Weights of a small transformer language model.
Size: 23 layers, width 320, 5 heads of 64, MLP 1280 GELU, vocabulary 4096.
Architecture: LayerNorm before each block, biases, untied embeddings.
MLP neurons of a small language model. Each row is named by its layer, matrix (up: input weights; down: output weights) and neuron, and shows model dimensions 128-223. Each number is 128 + 32 x the weight over its row's rms, rounded and kept within 0 to 255. Numbers have three digits each.
After each neuron's rows, "fires before" lists the tokens most often just after its 100 highest values on Wikipedia text that the model never trained on.

L12.up157:107154155062106161156147139150098136189162157169151097139126162179140097104111121118158113100161064119111099132124130153150122134134142136177124097130106148176148128070170116186091157110130118133121194119202103156123144083095119087144123070105123168119210093153129158116148162178139130095
L12.down157:114128119131155132122139118144175159168099138143149149097171140082073127115109082090139136082126134079127162134143133155092098183183122141118141121126086154145130106127167144151159120151120138111124104154118095131110134134144142087151106142147175164201096123119170122214057116133089138140
fires before: "\n", " The", " In"

L18.up868:174142119143126116108113153118119109104083107156135109139087158132090143166137075140191142157023175138131070095093121118113106131157136098109159146147131145054138150072134065191093130121119075064133150167100109154097117104139084113105113096099120151124097140185167094118090190090075146150
L18.down868:164132177131153088146143152163131144171088114148147179194113143117093113130111041099096113101122163046138154144145115097117154150077195138160130151100172155145158100154127145119156212150097135143085144112122144129105168136113107141121161080138109096108131120083082155172087134118123080119
fires before: ".", ",", " in", " and", " |"

L13.up534:131131118176109177114131140123090156133194172099193154100139131139094140179129112149114126122130145148153108109120101102152142142152087113184136163142112183099127108108134129122150122174133100182139109092125074129156132110121122060126135066076166149090150122128091127148142097082089153125
L13.down534:116120138107083134136140163184142138171078131145165191103150131134130060155199084122115108118095099101143128114135109165059134104097121124081164128150192116101093085142137111029191152145144127121175174090125102130106128071082093106094158073138187121065122151192075143123108187127135140105
fires before: " of", " in", " to", ",", " from", "."

L4.up543:149144106143065126071153153113089094131078116116174132116149140136043133078102186171099157132124138150164100061127173135113120086141086174165164097108197171193117076169117105123147133120072180120131144120107090144164107143179161086206152131124148147077152101091162158184079180147145167156
L4.down543:213141165094118097161140122154140137125164134118162162133144137109127157140116092147125155157131151150124099156152110050047088104104107124127135107114150150173066182192106132137112104057137101095097112099129146071101173096109076135132168128130122122145113138132158153198115116134139123131
fires before: "==", " ==", " in", " and", ".", ":"

L13.up324:153071139105146167135060148105124141124121133185125126148142119181129171115140130128149180205102122133124053083112128121117145134156118122096143120098197124173132066153137090161109118114162166095154156141131131094115103119079126103134090146138124149105146083104122156147105179135162097149
L13.down324:153184088139187088194146130165143146149111127133080163132128153143126095105123084145115172167065086074120136149123163146134124127136123131129150139160143137047130108115072125113138120103120103177122122172121146126082149159106104046147096107111126091111105136121145163071087165140112138120
fires before: ".", ",", " and", "\n", ")"

L13.up960:126126090113143060162112143123116114093131135155063176183085176169146103077156141097142110136134139119117111196158154121142180092108153112129106145115151113091142140111177169124106146132127077140116126150173115124192122186155117199047189100187102146143121089114088088136060162151107088144
L13.down960:109170118071111158096149098127161154075099117103121084133152149143149165063143109126140109116156134139081099144128069129102158134094146151122139128159125118150099172126206167134111092117085160109104151116148127175085132139142112145121177093176099149111128094129087121112154113155121158131
fires before: "\n", "|", "-"

L13.up1213:088140120103146116139131125134128178148117104130153159129110124134154117168155147118097161101140038078086109158167152112139126195155092107149124111086151118136060128113133158151183143077105109166170122195140131137088150115115149094141103112074103173142101117127101119123111130111141125139
L13.down1213:079117108104099150156122081102129158131086109120168137189135124106094162073123129126146158211124208149086141086199120141135137137127145175109145138114121130133128137112123145167122179080139136150106058174166154084109087118090124063163132102076180085186078150126178123159075144138164131144
fires before: ",", " the", " he", " she", " it"

L13.up815:093107171135136175131090131134137125141139139114117071084111088159163162090114174080092149102072102158155092120070158061083131107178146119153120138163059170051164100163142058201127150173117087172094139122145188118109131127080134092113061108187105185144137127172116103089140137114134151150
L13.down815:132074090122139080153078136141123107181113134139097077112148136134067160154131112096152154104117170070140188134144145141134098168182125160164115107135128206108064069112106186151103147081120122113110113144156142152124160107126106098090186087107089134157120164164137142135088127139086126156
fires before: "\n", " The"

L12.up881:120120154136130123118136119123181108159093139099186133135115132137059114101151097171130137163097119126126113194151107096200123153138099137100128158144161138144140044134102141105132162117122154170101098130131075131146169130127167078096115211118146142143113156140150137131097180149170164118
L12.down881:104170124120083112130078109206140140142124145118099158158160156196091064139196065177102135114112119108084104120082158055115103143134173215151135167151149172146121085150113091082139094151168115128139101155135114126153119156137132131143158143172153112183160132184108116152122117179113135127
fires before: ",", ".", "==", " in", " ==", " of"

L18.up441:112143124105150190146175161156052149103061109121124167142114163117113105096116095133151106110163089072101092118076100122172107184108141097128142139151181082103105154094165128147112173121120053116066183117073175108139131077122136129125132144103140141197163090146102132223116145166127078120
L18.down441:131112145109136111197140145143127138127174123132122083157144185146110182140157075126101108153141141143135151095128129107123148115140155175126105138135068109131124084140132161105100149092134102126136134174110112115059161113069061152210144147150138121095127112097121092183126161227139091149
fires before: ",", ".", " |", "–", ":"

L12.up233:148146106168092136146220088105120115133103126056142129115130134137149094132178187138163128111115101111122088098113059116136147112156104092176090110107169147159137118141045148157157148143169151183149179151124061142139137103154059171110141170141150138099130158164085106180147137138111112091
L12.down233:097138150129098144150126059089110134074103090166093099146100061076144142148150110052064130144213108046170136067121119157125127087014119125162109130155127176154125128068117121112157129152139114134187070165192110159095138164152131074134133154180128101148119121154077134170131112145108064175
fires before: " |"

L13.up810:156107179094081136168151117102127152081089115130143112144173164181085146136104139148093071149125135100137115076153158107099129117132142076135101119125107160145137115075118187134123126173139067123161141122181118113183177175104102125135123155119097173164148160111167139130106156138145122195
L13.down810:106169160142130158098128138137185066153133139136110110141147135121171137072189109153160182122125099110083134119195119136122124129094128117164178128211121081144123149093189127125162144169136144086146140148067093202146048146129112088057152100185133161148114120069078107124109113130076110082
fires before: "\n"

L19.up387:172143185100156151104128123157077138165135119132149168145107121144138100105125116168157088152093166097164110069118134110124143096176115118111215121138125117110116111151111121213101141071074102165098111150098125087123136092157075045160100093094064156194115127108114137090078154095097116146
L19.down387:168137115108153112108212108158114125126102140195096164148091151068076091130127084101118116107183150074124178138127129120145154125099102109125105152138172139129116134118111068093125090148186134090145091133098117089127098153125144140149114091194130077189129104071130123121159129065120156109
fires before: ",", ".", " and", " in", " as"

L12.up1073:148115120090106146117139165126174070105119189119174102147092181110115139091110158109144091121117138130105119052132113165132123114132141157173059155180108119074201146161132111179115127142069131126071153071169150122175091133149101137207136079156138143097131134127119135109141167108074131112
L12.down1073:084176167116127074115144075133104140134109143160071097114146176114091152156154130129108103148167213132138127123190098185132125152172129116166149146121133169131138135152099135145136156109172167169111112114120113155129112106115162060092099099179150114100082099161126085130065112146133146148
fires before: "\n", " |", " In", " He", " The"

L13.up568:179051140098165179149151157140175147117193157068130171117123084099154145061188080135151140132129136140140164072113097189109144146152143112142117115109113122119140139116132080143116126161047166163110177152101124108116103159126108078147096097126159154140119120141105110127122151084131110126
L13.down568:154171101145138096106118108155109122139108112154104120076101178128162105187111158116157093160157145131110169101128135115159112126070156121158115097148102130118118132110130194126141103134143125079112150192110145114154140145093174081112077107135079101110113161159153141127100136134220141164
fires before: " |", ";", ".", "\n", " the"

L13.up817:121160129145156122162084103136135100167099164141081143136110166158111137143140039125067144172142197165103171149115090075109169133148126107160112132154067102062129118136107101106172101117091124123169113119088098130136144063168124069138134140153134136102110137144138148108108160188129135104
L13.down817:183121139167097131095133118145130167131129141055159141118117077147075152099101081099151130107105101195171079120143145113102131158117147160071140118130205118142125139083117122069115164132200152154213120234149193110129133125093062089170129170105120063155097092202171171185148124108079116120
fires before: ".", ",", " and", " in", " |"

L12.up809:170094115131113141161060123127113190107106119134078084144135160186128127094101100113162177147186147126111191147159161106151120105126116170083180147170166191132121111136067148131103103106135086150115132108143107095124177155065084138101118129157072203141143101182120097183092135086170146126
L12.down809:101102122094134135105114097094091075123078144105154057126075167133141078110107035120150094109104095133130167181093150151118139178222132153093154133136082121113087092061147075142129166133158184163094113106114125150136115117138210125087114108178129140140058199189082120104156108136089083102
fires before: "\n"

L11.up1187:126116132148077140136123116108089199111148128140142177105101104127139149077102108192131105116121103101131127148153186139130165144105101118160130101172117156085143118135085131136123214125163150136151100140099112112152152140107096123104095167179092055157146130089137123163123147129089133072
L11.down1187:080164150126180157145156144092095073153127102138186091112127137135117092124152124061102152106131088099151138110127129103162159126088120148144134137134155189091060181129118108154116199147121114064118079135067152186069155131063187103082156111140118140128115147152155123156123093135118066163
fires before: " |", ":", "==", " of", " ("

L18.up62:179156146157126132099132126125131084109061103138123139166118094120111144106135165221146144137130143116102103099097152140113164118112106130163119180131123175175210111148186095138131087177135167138166157164042098041140132097139145121097147084157148146128166104108129132095159130115199108198
L18.down62:121126078120184145186176178121101127100158122078165140126104176114015083147106106097129128146099114135171079170110082156171115123159143141113104125099140134155157122112094192151168081099120160082075072243136126146095114137119102136131136120145181126128171094135085153169125135042109113061
fires before: ".", ",", " and", " of", "v", " in"

L12.up1107:156120129072170154136086157077104107141092115156139111113079164148110099085117138127132115140083095090180093161141153073120156114156102135168187116127144171084159121135133158180146116112124065125138115135060176120091102132116146102132118113143095185103127117123093114140091142115145131192
L12.down1107:098115125112106061117111080130122128143067080153136098154156130105122129116104102083077155121053186093103179140114153169097098145111174118142189134143140186126109145135104130102080175109122113192136106158099153067119137129105096111101149082005099080198133154130119174129128148126166125137
fires before: " the", " he", " it", " she", " they", ","

L12.up97:168142138158076105137118086094139183133111135144098118148108168157090152093140118121135150129128107144137157146139176123197088135104114083166121112152147104147098119104191092142138187107111157112132118066087111131131156133160098126067184085110122133103102109090106097098114163131133090186
L12.down97:161102109138162065157154153108136152136062156124115102140117169150099126133102106089108133206129114123120019151081095115074089131123082199061122140052130127178126127097135157118102074197129144134161135121111116187139156090081159126109145136096170148110109146204143183100137126134136153148
fires before: " |", " and", " was", " (", " in", "\n"

L12.up788:145114151112117129149111153118176145178146178143091166109143153174074149086045091145139155115171108091155149121129116070126134126165125103185077131154120116150148093121150129129109146091162071099176086096072133115142172102124144189138099122073116139121139149189083125121058096076178170114
L12.down788:121098139177159092123084128117143063152066141082102144135110148136114158127158093142140109151093137144116122137139130136148090119119171186145154122075077140165040151083149095099066109159124175199166126184161090149122084149137116099081179129107150090121153113193138158088099152179071144115
fires before: " |", "\n", " and", " in"

L11.up410:118140134109119167156161129114138136145099152145108071097099129150179131131123047100188182176136082148132102158126136089102101110121158146126146103084088159106148146069107219136107120147141118128125140085131117068114096139149149112158165092108119157117110145157097128099159140118123177135
L11.down410:152123140118155136056121127152117116154108144135138116110053148120047127090137125100121183117161145090121171104096192183122104172054107107147143127145095144180119119105121158190125114181136107144151123187144134105103097124137097125087099114127132092111109125170141120130122125104124088090
fires before: "\n", " |", ","

L12.up176:139118102097172074126092147095178116123135160114155170093135091180148106157128096205174142111123147131096045098159093144149092150112126122102102146133103171109117133091098103164111117093166079111160135115126081155164100112106140107101225093205145138096135117155133096121091148104154136163
L12.down176:143155098128127109126111094141120124086104128122145097101114132107048135126128100114137078108142133116133127126078159106122093051136190218168168147132161147143129091134127162098153110156139114117162139178076163105076118190070163094163201156082118096151123136141077160192112183148126141160
fires before: ",", ".", " in", " and", " of", "\n"

L12.up525:122174104068134159101141161173127114162124132113117141135185148128122130153136154115149147050177095089099100094132135119142103098107174116081151104167061178152179097171090107101096089135131095161159127102212056131110111165116135130167179085161053131087099090123138093138115103100138089090
L12.down525:109152166076113112091144115123120154126109159075112094128104147140087155143190088074164171080114139145145099081086147114122074121111133120109114136109067132189071109150206090165204145176105145181161086125099123115153129115131156157133123119165149135086127128090106122126093131150121117104
fires before: "\n", "-", "|"

L13.up796:119160127124080129081127175097135077084191144143138104124096131080113056079064164106129144135118077171161130095176093089123128150119155102179109118114103156173147084094157119106128173126145085101116126179146129163105120133094116065103131035133156099134075126123085072159117097087137101140
L13.down796:054091065097165172163152119118106145103134120155109116165117123099146126187131094151140101150109059122130183126107158155133102054046083203180122116068116105131099184101115115088131165161128119117172144150119121150109116157096103103063111087151166093106162108088091099145134137117140134114
fires before: " |"

L11.up139:175107112126145122113168112165161148175134094152145069142127155066101151086098181138168114094133140168129144074161132128150137093114131100127100140129133136065147125095178150104076131133161099147087060114114150174137171098118130099156200181126060146139148099138110208129182106136105098137
L11.down139:112117099155171128130132128116152148149096137110106127211117149131104092124125114124132119114079093130087129167148132133121123130121149189142134108147130162149112150086151122137135103116093176084106057111087145133096134091156132115153134108222145165145139147142140140137078089179120101132
fires before: "\n", " .", " 0", " "